{
  "n_kv_head": 1,
  "d_mlp": 320,
  "norm_eps": 1e-06,
  "rope_base": 10000.0,
  "rope_fraction": 1.0,
  "qk_norm": false,
  "tie_embeddings": false,
  "optimizer": "muon_variant",
  "lr_mult_down": 3.0,
  "decay_shape": "pow",
  "seq_len": 256,
  "train_tokens": 287800000,
  "dataset": "wikipedia_en"
}
MLP neurons of a small language model. Each row is named by its layer, matrix (gate and up: input weights; down: output weights) and neuron, and shows model dimensions 0-255. Each number is 500 + 25 x the weight over its row's rms, rounded and kept within 0 to 999. Numbers have three digits each. A neuron's up and down rows have the sign that makes its largest values positive.
After each neuron's rows, "fires after" lists the tokens most often just before its 100 highest values on Wikipedia text that the model never trained on.

L5.gate76:487482503557464538501489502474507506494528500492516508512454520505503477512510499515471526540448536535517494476486458515515515481491495477503505508536518513494515453493495490509471528512490542540497484497531503529512492499520555521490489515501488516495496522423536518492476499519532484500508523524506528510515507457507470462502496491524535492437479531532501494505513517477520524584524509500500495489491520499494519491480498507481510531501465492522516472510521495540480492500521540475507521519491515504446521502548486486494449494516493561494508504528501500457543450488432481486495496492486464483477537492509521528498483461555498464503482515492490526502513478452477523541494440498485492477496477484492502467475489536492453506492497452478537531539432461476491470511524531
L5.up76:488512528513436461484492520481514504467489474508468522507539509527485523502514513517519487531515533445546525502524508466469506527507508514520517522502489488517481502503498489484506522440497522505511506493521518521477534471508491497487550462501508490498536503511543522505492480468512460478502490513565520475482482488535486488480524505534513530473482497508508524472450506478522493530487476489484491463509525478507459533531520505500530486516506501502489448532512504455485458481492489507524494514461520529459511464516465496462451471478522501476503500508493513470484464483543491482461501454481500489506480438493477470486507560581469509528479505499494502497493457525483504522477497461500533454501501500497502522470490502540490535512495468497493535501503456441521507559568537
L5.down76:488560544491472494504517489521525499477443486511527529504507476522507549499503505478531502518465480500530463437495497550469513546494516468472496516489533463536502511466501465493494476518472562526539529529506498540453484475493484488524501515470539518504484490506478456537520486554444522536521505512486491507487511519511494493517484462562526520490490496540520510509503505531513530479490495459524483465497511501520457536513523532518481515489505506497451498492476470544499476502485463479505525493520511477457527483508493514491503515492550456520503494516487515524530489524478499506529504499465484482473520470487459447486489525513486506498507528436514477531515488497507497522490493499445450521497496502479512478511527500469514519418534483498496520494468489487492471547511473
fires after: " f", " M", " F", " t", " se"

L9.gate99:471473544501469521549551497540501519467466478495510519483528498552495487522513537496472497490500503483492489511512559487508503509495520555470543456527477505458506546496539470470493528522482555530481485466508473490488477497503521499539557528500550510504489492505485528521460553516514520463530492493539480523509515497511544470495502520529483517488514465536507474529499486477502460476505562511523524522484525527516521473470478464485502481504526517483497504531460484517508516465502512533525455510509529512542465524440463512522511471483524554487518466534507468510538475508501479521514489538529494465455474511511512511514511484467493494480496510517491521508478497524461508469482500470475500535502487511460450490500501488506505487482498474501451494499487477452493449490522506
L9.up99:490529496492467488488529474498474465502448497508537504475512482503499484476492511521471499529511517535497501488524476492453449455560494481492491503481525474513508563492540530448486523511466481481520499509488475495540510445481472499534538475516503489508513444492520504493519460447484486520496519496504499466459485518489535473479438532474482535547532524510509535476514522500480483534519490496466491493485454568521532523521501518437526464461506509501472505535531503531493452489491499465558480517501506507477469516478531502480515526523491488519513445499513522515470507514478466491541471471499481508509509512514491489536490490496521486511521498514542527505501514494518494485453548497534501515494548544513499489498507505475468552507502460503501528490522524509466522491518533
L9.down99:500539491505482504491450489471468539466475519485495483504520522509482522498548483520479467519503536449475477541499540561502533505533471529463505515485464504501514494482481523496519440477504482491482494489437516482511521495459526521533506514489492486505469531473477479494489485527491515494524526527526531528511486478539476501491506470505490511503499505510492476516514493543514487486516477509527454501473483510506482505440524485522521498495565491547488528453521490555466508499496482516468497486529489490526445516506497518522502498557525507490477514493502533502459500538470463513509468495521541448478499478518473478485502509464471553480477491485514485496487511494523472509438527533526471490501519520506512506464494505527517421507510542526460493506483543535509525521540471
fires after: " f", " b", " w", "v", " W", " cont"

L2.gate3:521491505518458468509493489503488499500478491458470471501500503472436547495494514517473489500487506531490485484536485463495529504470548519474500538475502494492520507496518482525478534512503523516500472475515493478489508485472544523512464520517519502502476485488503499513485487531500468480477482454521493474522558527498472550515503504535499507500512470462530485490489516501459536493467479474444503526515489515456490498554487513503479475544517478519505553540472512448569516499494497535505522518434508462528450496526487495485512496494552518532452475506480504499556429536504501482513516488541510516448523495525492559529502470535481472493519502514474503523512492493468488489463502478511469495489515508502463525482549511487502489482531499518502483535513498496508500468564528
L2.up3:485468504488504518503507477518506484533493556440485518542497526517481490482499503493457537517516543521504504471474513518478501509462521463474456507489460484509485545540516469525474535509508519495481469500489538492481488533507501477483501538495511465495513493533494463507492479507525497527542486491525483486506513505479544502521499473481452515502509481485504474441536445463482533489528529492492530483522554512494518499554520572506489521523520479521512526496515507540513510478458511466518538480482548477474529520558408502494480466464520510517454491516464530492511479516469518510493520482528512512539508499497500545484479469519514537443439503503487476497521506501504470503511486555518516491486513501531475514522516503503487499500487466507484509525529510505494454511477486
L2.down3:524530464473510478475538482517541481504510505590503504492476479516515477532525523483526509510491471465496520503522509501495555575504505534498527489518525499478480518505475527448490486509521526494484478511517483510496447509506491459500530450494514480500514558478457505490494510489525498478491482497511521493498523457524473488540480546496547445506491488541478455481484520504534450475512534512475527471476490496502484479505530457495460490467525472465515493471472520501457478493494493481505473499517500507495501451553519513476524524517461494484554496486509499477487549466487512497499488527428490506517474494502488477492473549522527498517532511473527511527541472503513488531489517503506489495496525478487549488490520496522519492544495501477491537504453475543542491473480497
fires after: " m", " l", " h", "ad", " se", " f"

L5.gate271:530454484540522494523437431503495516486508484475496507467528536512461522519509504507487452497482480451461553521466507487491506504496525475492525523551494502503494537490543462471507496492504475484499468478506503470510472498512485474486489532516500496516500520491534513495547474490504525497548455509453502566465513498477506503515538535501509494467550525458503503522507521540511505490446465471507508487490478556502517502521492499518472508525507528503469496525477502519481571526530485492502512528532487535519487522486523481469531446498525496523520450472498525517515465500515478488475528513521542501466491506508468541532538484471508521466502501488459491516505537482522482478469482511506468519486493501496528481482502475462501492529459524483528535502535535527537537506522520
L5.up271:500513497482512520516518476488478484488494520479484483496503486516465507498472533452536525557492524522493512540505484495540541512481532457497438499472469486481465474520498472538502515503522470508499503534503507505502494543529524518515508471481508497547487488497473528486528524482533528478482519507470482431518500521417494510474469481503533490505555541484539495523521465537482494511470485480466509511494497499494521525486489530497499493472511537451533495548519470501450515461492481561475516505559486494485489519527495490526493433505459492507469512507464507506526486538477475493506492471500545471452529520506493476500477468534496514458492525479527475540504490527471487497461484497493515501476526506509521488521557555511475462483513458517524494502505509492541498492499513
L5.down271:529619482474477511471447550509524475494485514549499515500482477469517502502541523518514537454497515516495467503520518525476467504505513508504496472461528484516484510490477474503483548512499497502462517494484487535508498534510530483521487471514483523532478501489541519509495504521476514509507504470518512496508492475529491458513540490497475478496481469484428521506531509468482528446476542541513465547510484484535494469524519478508468527542484471496496484501511514495566480495486507485505449471463509511497497509490506452529490512497488475505491496470485486545530487451511503523542457538501475499513457533503499524535462487487495468483501519456504495463509518503472495533536523502515498463518457519518503524500517456538462493537488533522493502483489484519512513517472482
fires after: "m", " M", " m", " bec", " car"

L2.gate162:493461472473492512477478535544511486503487489522484573488526505500492464497504493468531501525483535507527532488484483530427531480485501479524480503501488518498498470491509474491493524479535488471507491495456478500516489470444482493532498478501527494504493502501501491511554455479526475481544518502572519503509557521510509490468509487494499456533498456514522486465481459501484508492487492520500512467524449464517469482527478512559480498489476500511504475548519501519453477520506528491502501506519518477550475518531530525456522466465513484495498488470433454462520479492467524522493482525490466525479558490515501500480512535501464536444559524526487463505531488497516483510503523497508517509483485479504493497476482485500516452519465510489509510495525514470527522506545530
L2.up162:472524459511486558515490496485507513504484514482463485502478498529510457500460468505481455520566498495476518503460534496493552477502489455432456523528459493517507475498552505538515500502502485464499519508454500540535528501506496493466464498501551495481491487483498475456519497442501518489511523534547503500440531501490532504535460531504522517504530462521503503537515501471494472498478474501468459487520524482523512531485477510519512508523542494510499483521520503506490495499516503536514519512539505535501497507507538510536508514506440480477511508496552474531486496546554515487511498482502550466498514520471484484464522484483460496487482558474503448509486461483474494521495540466513500453503499478529464501476486524523496486522484499512496487536499473492495496523461466
L2.down162:473511459509501477513508483503499535515490526557492482515486495473496516502498498507464515544523511513465453468456484549479502501506528503491451488524452507512455524508514498477496529518481500492491471476531498572484477482559488494484470546498538445544516515520539512492449478436492519504481516459493487485535531493507533500505476525504517508499531508497502490509523490515514518500466497506486465518477498479492527526461527477503504481519512505480508502508481500494473461520493510523528525500531551520493476507496530509479479467514485479524496510514513490521507520497562486485548470483536478485542500536499515527501490490454506473496496573516488485498483525489479476494528532405467485466523497510503536498499465494528529508496436530504453473500471491508513545458494490
fires after: " M", " m", "M", "m", "em", "A"

L5.gate267:530499482482511488484525536482474523495528469484506484498462485468471512464528498514505543527460504540497518478547460501519476516500503505533546534486454514524489476481505462454501482500539506550492521476481502458450502460543470486529541500461512528447542522461489493475503467499543488529496563550532469493513509505538466507490498539567511501495478491531524503493475508492510491511535479511532472473506537476504545492522465478534486485538487489464505506512515484520495478494505479484527466519514509491486491503512478512477452499522518505532495527498512514466464520506516524505459476494527500470469538528476515484518539488479504514479492535487550475509467491491482545508505495459512499498521497464556480513476543460513471496490503499500496498504505508491441452489517470
L5.up267:498541499498503566503521494526516520525514537502527445507493492525497481484501498490518502487518524503524502493502512461484494494478485525500531561515476511490515497526473499498489483514467499523553507484536513497514510511487488487538534468529495565525536502504486480468492456530444525496537494439525468522541500508485472505472511474508484518500498490542490514508514496471495453479509548456479497498539525536491496517496512477504476552541487513517460504500495496526487511552509507499518500504482498507447483482465449495462460532467547489510511539494528495558458536499509527495495476510505513471482530519475532492506551495498535507528474513469496507509445485477528492511490499460504484475531458486502446489514530475474538472529522452477464467496536455516471510502509480
L5.down267:488549453484562480472493549505552510468494534424488574518517490539505511510456423473468472517498472476516473478491524503538503503493526486493471477496486501508495495457471499503492521548516504457503482496494476480506520505527487498516513544503479536514524471482514477495486493547476489519501496471548499512535474484527449535493492453525497482525471484487489503495487470503523533491487526526495485470482434537475492517509505484473490479507509501496499528519486504518543527540487472533501513582497511490457484453482496470551512509518476503533482514499513504482490527519479489531492527476482500499482485491474476450486489505512494513522535532473537480532505538491498523517505484489503539493473490506473519486504528544516519527490482470493464489506522538520473516502500469
fires after: " t", " trans", " f", " ra", " dep", " fl"

L2.gate93:504458487514480504443469486470518489493506551520522516517523480459516508507495488509503493503516531547522487470494483502514506540460500533532479460459474524473548496505487496505502489492513503488489463511530479507476436464452480469479509525511533563547495558548487498529504519481492505515503502488493464499525493501498507520506503537481544505510469455520513486485493517508512490511512553509500501491498487522480492521512459481519482510503515484478544526475485510480461491451476522486503490484484500513500488519505480454562525501533476467553502486478488511509493485524494487519531544497486489517464494485541509527478499510477474509468511488548464481546507464463528479483490470518490497445506509520483560481437520468529482499494485530517534459478476535560494532505483540
L2.up93:508468471507497483513495540486491486504485485503467521522526508501490489485444541512447446483462470452485488536566465521497445569520542497519489467529520483501488468477483499520542473493475509492484513510474535493490504527531489485524483514479477471520484539473499531493490527530539515499485494496471499517479499480489509550532504507517432519525481476484492460433476481504482496517491511488484520495465527507501492482504513517518530467495514476542487475471534521506489501434548505485501484502482482496467480484462505510526483478531537489481519501508524523487533482449467503469482512501510574519528468516508500519518495507474505505540490557551527532485520512467490546468523534502497538491497484530518496492503537530488494507494533513543495486500539476496483517526488482
L2.down93:517461500530520494503529511531543503477451497546472538460505504539492501535493486495494448485477489502503445565514492526519497514510493481502515493521515534524505442489515493520499499518470474491502469473489513505518513487466476489514512537511482470514508517502443496485531525507500540454465480475502484483493510478517544543531458489504421495483464490541466503478491514498497528532493520499510502507470550462551503517518505487449531482517487478472515476474489506496519534499526499551515469485488469509486530495487498510507492515476512486487506510476515487530509464454432486468510483490457478482525526467480514497472498523481493502499530533526567545485528536526485516510497521509550499493503538533504484502472483508490507496546546530454486520529484499455515476468504485
fires after: " l", " L", "L", " h"

L5.gate167:531495515521483491518514466529513443505509473462460515522477482487452481516511551500514492511465522495481508493501514473450501527526499496445478548487488512510499511476479507531527500508519488497453496538523510479501509477442493478486547513486489521510485491500519476481521543488491517471504529475477484484479495494468507520497493495517460543472493459528473487528517502506501503554477467501419450532530468475517525466499522569515493491487477495523540497463531528493510519475482498512518489512534469509515472459494493521464515492463539476504538518475507518483486513503480506449543494516474473529490502522501511541477498510538519507486507491500494545510530510515485498531535494538484511486503499484455542494455525498494550549536559484508481542495510503518478520476553467
L5.up167:518503532531515512487549506533487485508497502478461486494534520517500475511507481548499505530529477505518513510502512506468470537518524493482496503513497486479515518462485514500487496547454464495498475501488526476456501505519510499511551534494504492508496523472529470466474484505523443478558507538511480460516474497469484490521447486451511491467489518506500534538536494488510512561506490531503460476523504439460493508504492534522472466484473480473543541517500516449541450455504512481526488487465560556512500490507526492439532504491502456475530468517495502532482488492487526484524470481560517468460515521523544519513486453491494508510483508500501503502553462537487477539493492505489506531506485516466467465503511478490504514493519464511485467522529523471489487503509497
L5.down167:485501503556466492482472511476514460512432506520534492497514567503477499491487536558468523526504505501518475507463499512536497494497527535528538515491500485525537500482480475514558499489488468512496549484490474443461523506513502528515510464504488560483509483533504472481481497504481513524518486507527477523513472505517533523481533502477497510501538532452509483498484509502498485512533511520496454475470457514486506551473505522510449476503519496482490492478504463505483484495515545475445502509483484491484548480477556485512518518498460560510477497506450482496512497471503499500485555500528504491497508497521492505487515517458512544466480474471514487533469487528500459448527487509519498498498476530488539510492483476525523538490461473542513458497448516521506450491528510
fires after: " h", " H", "W", " w", " th", " W"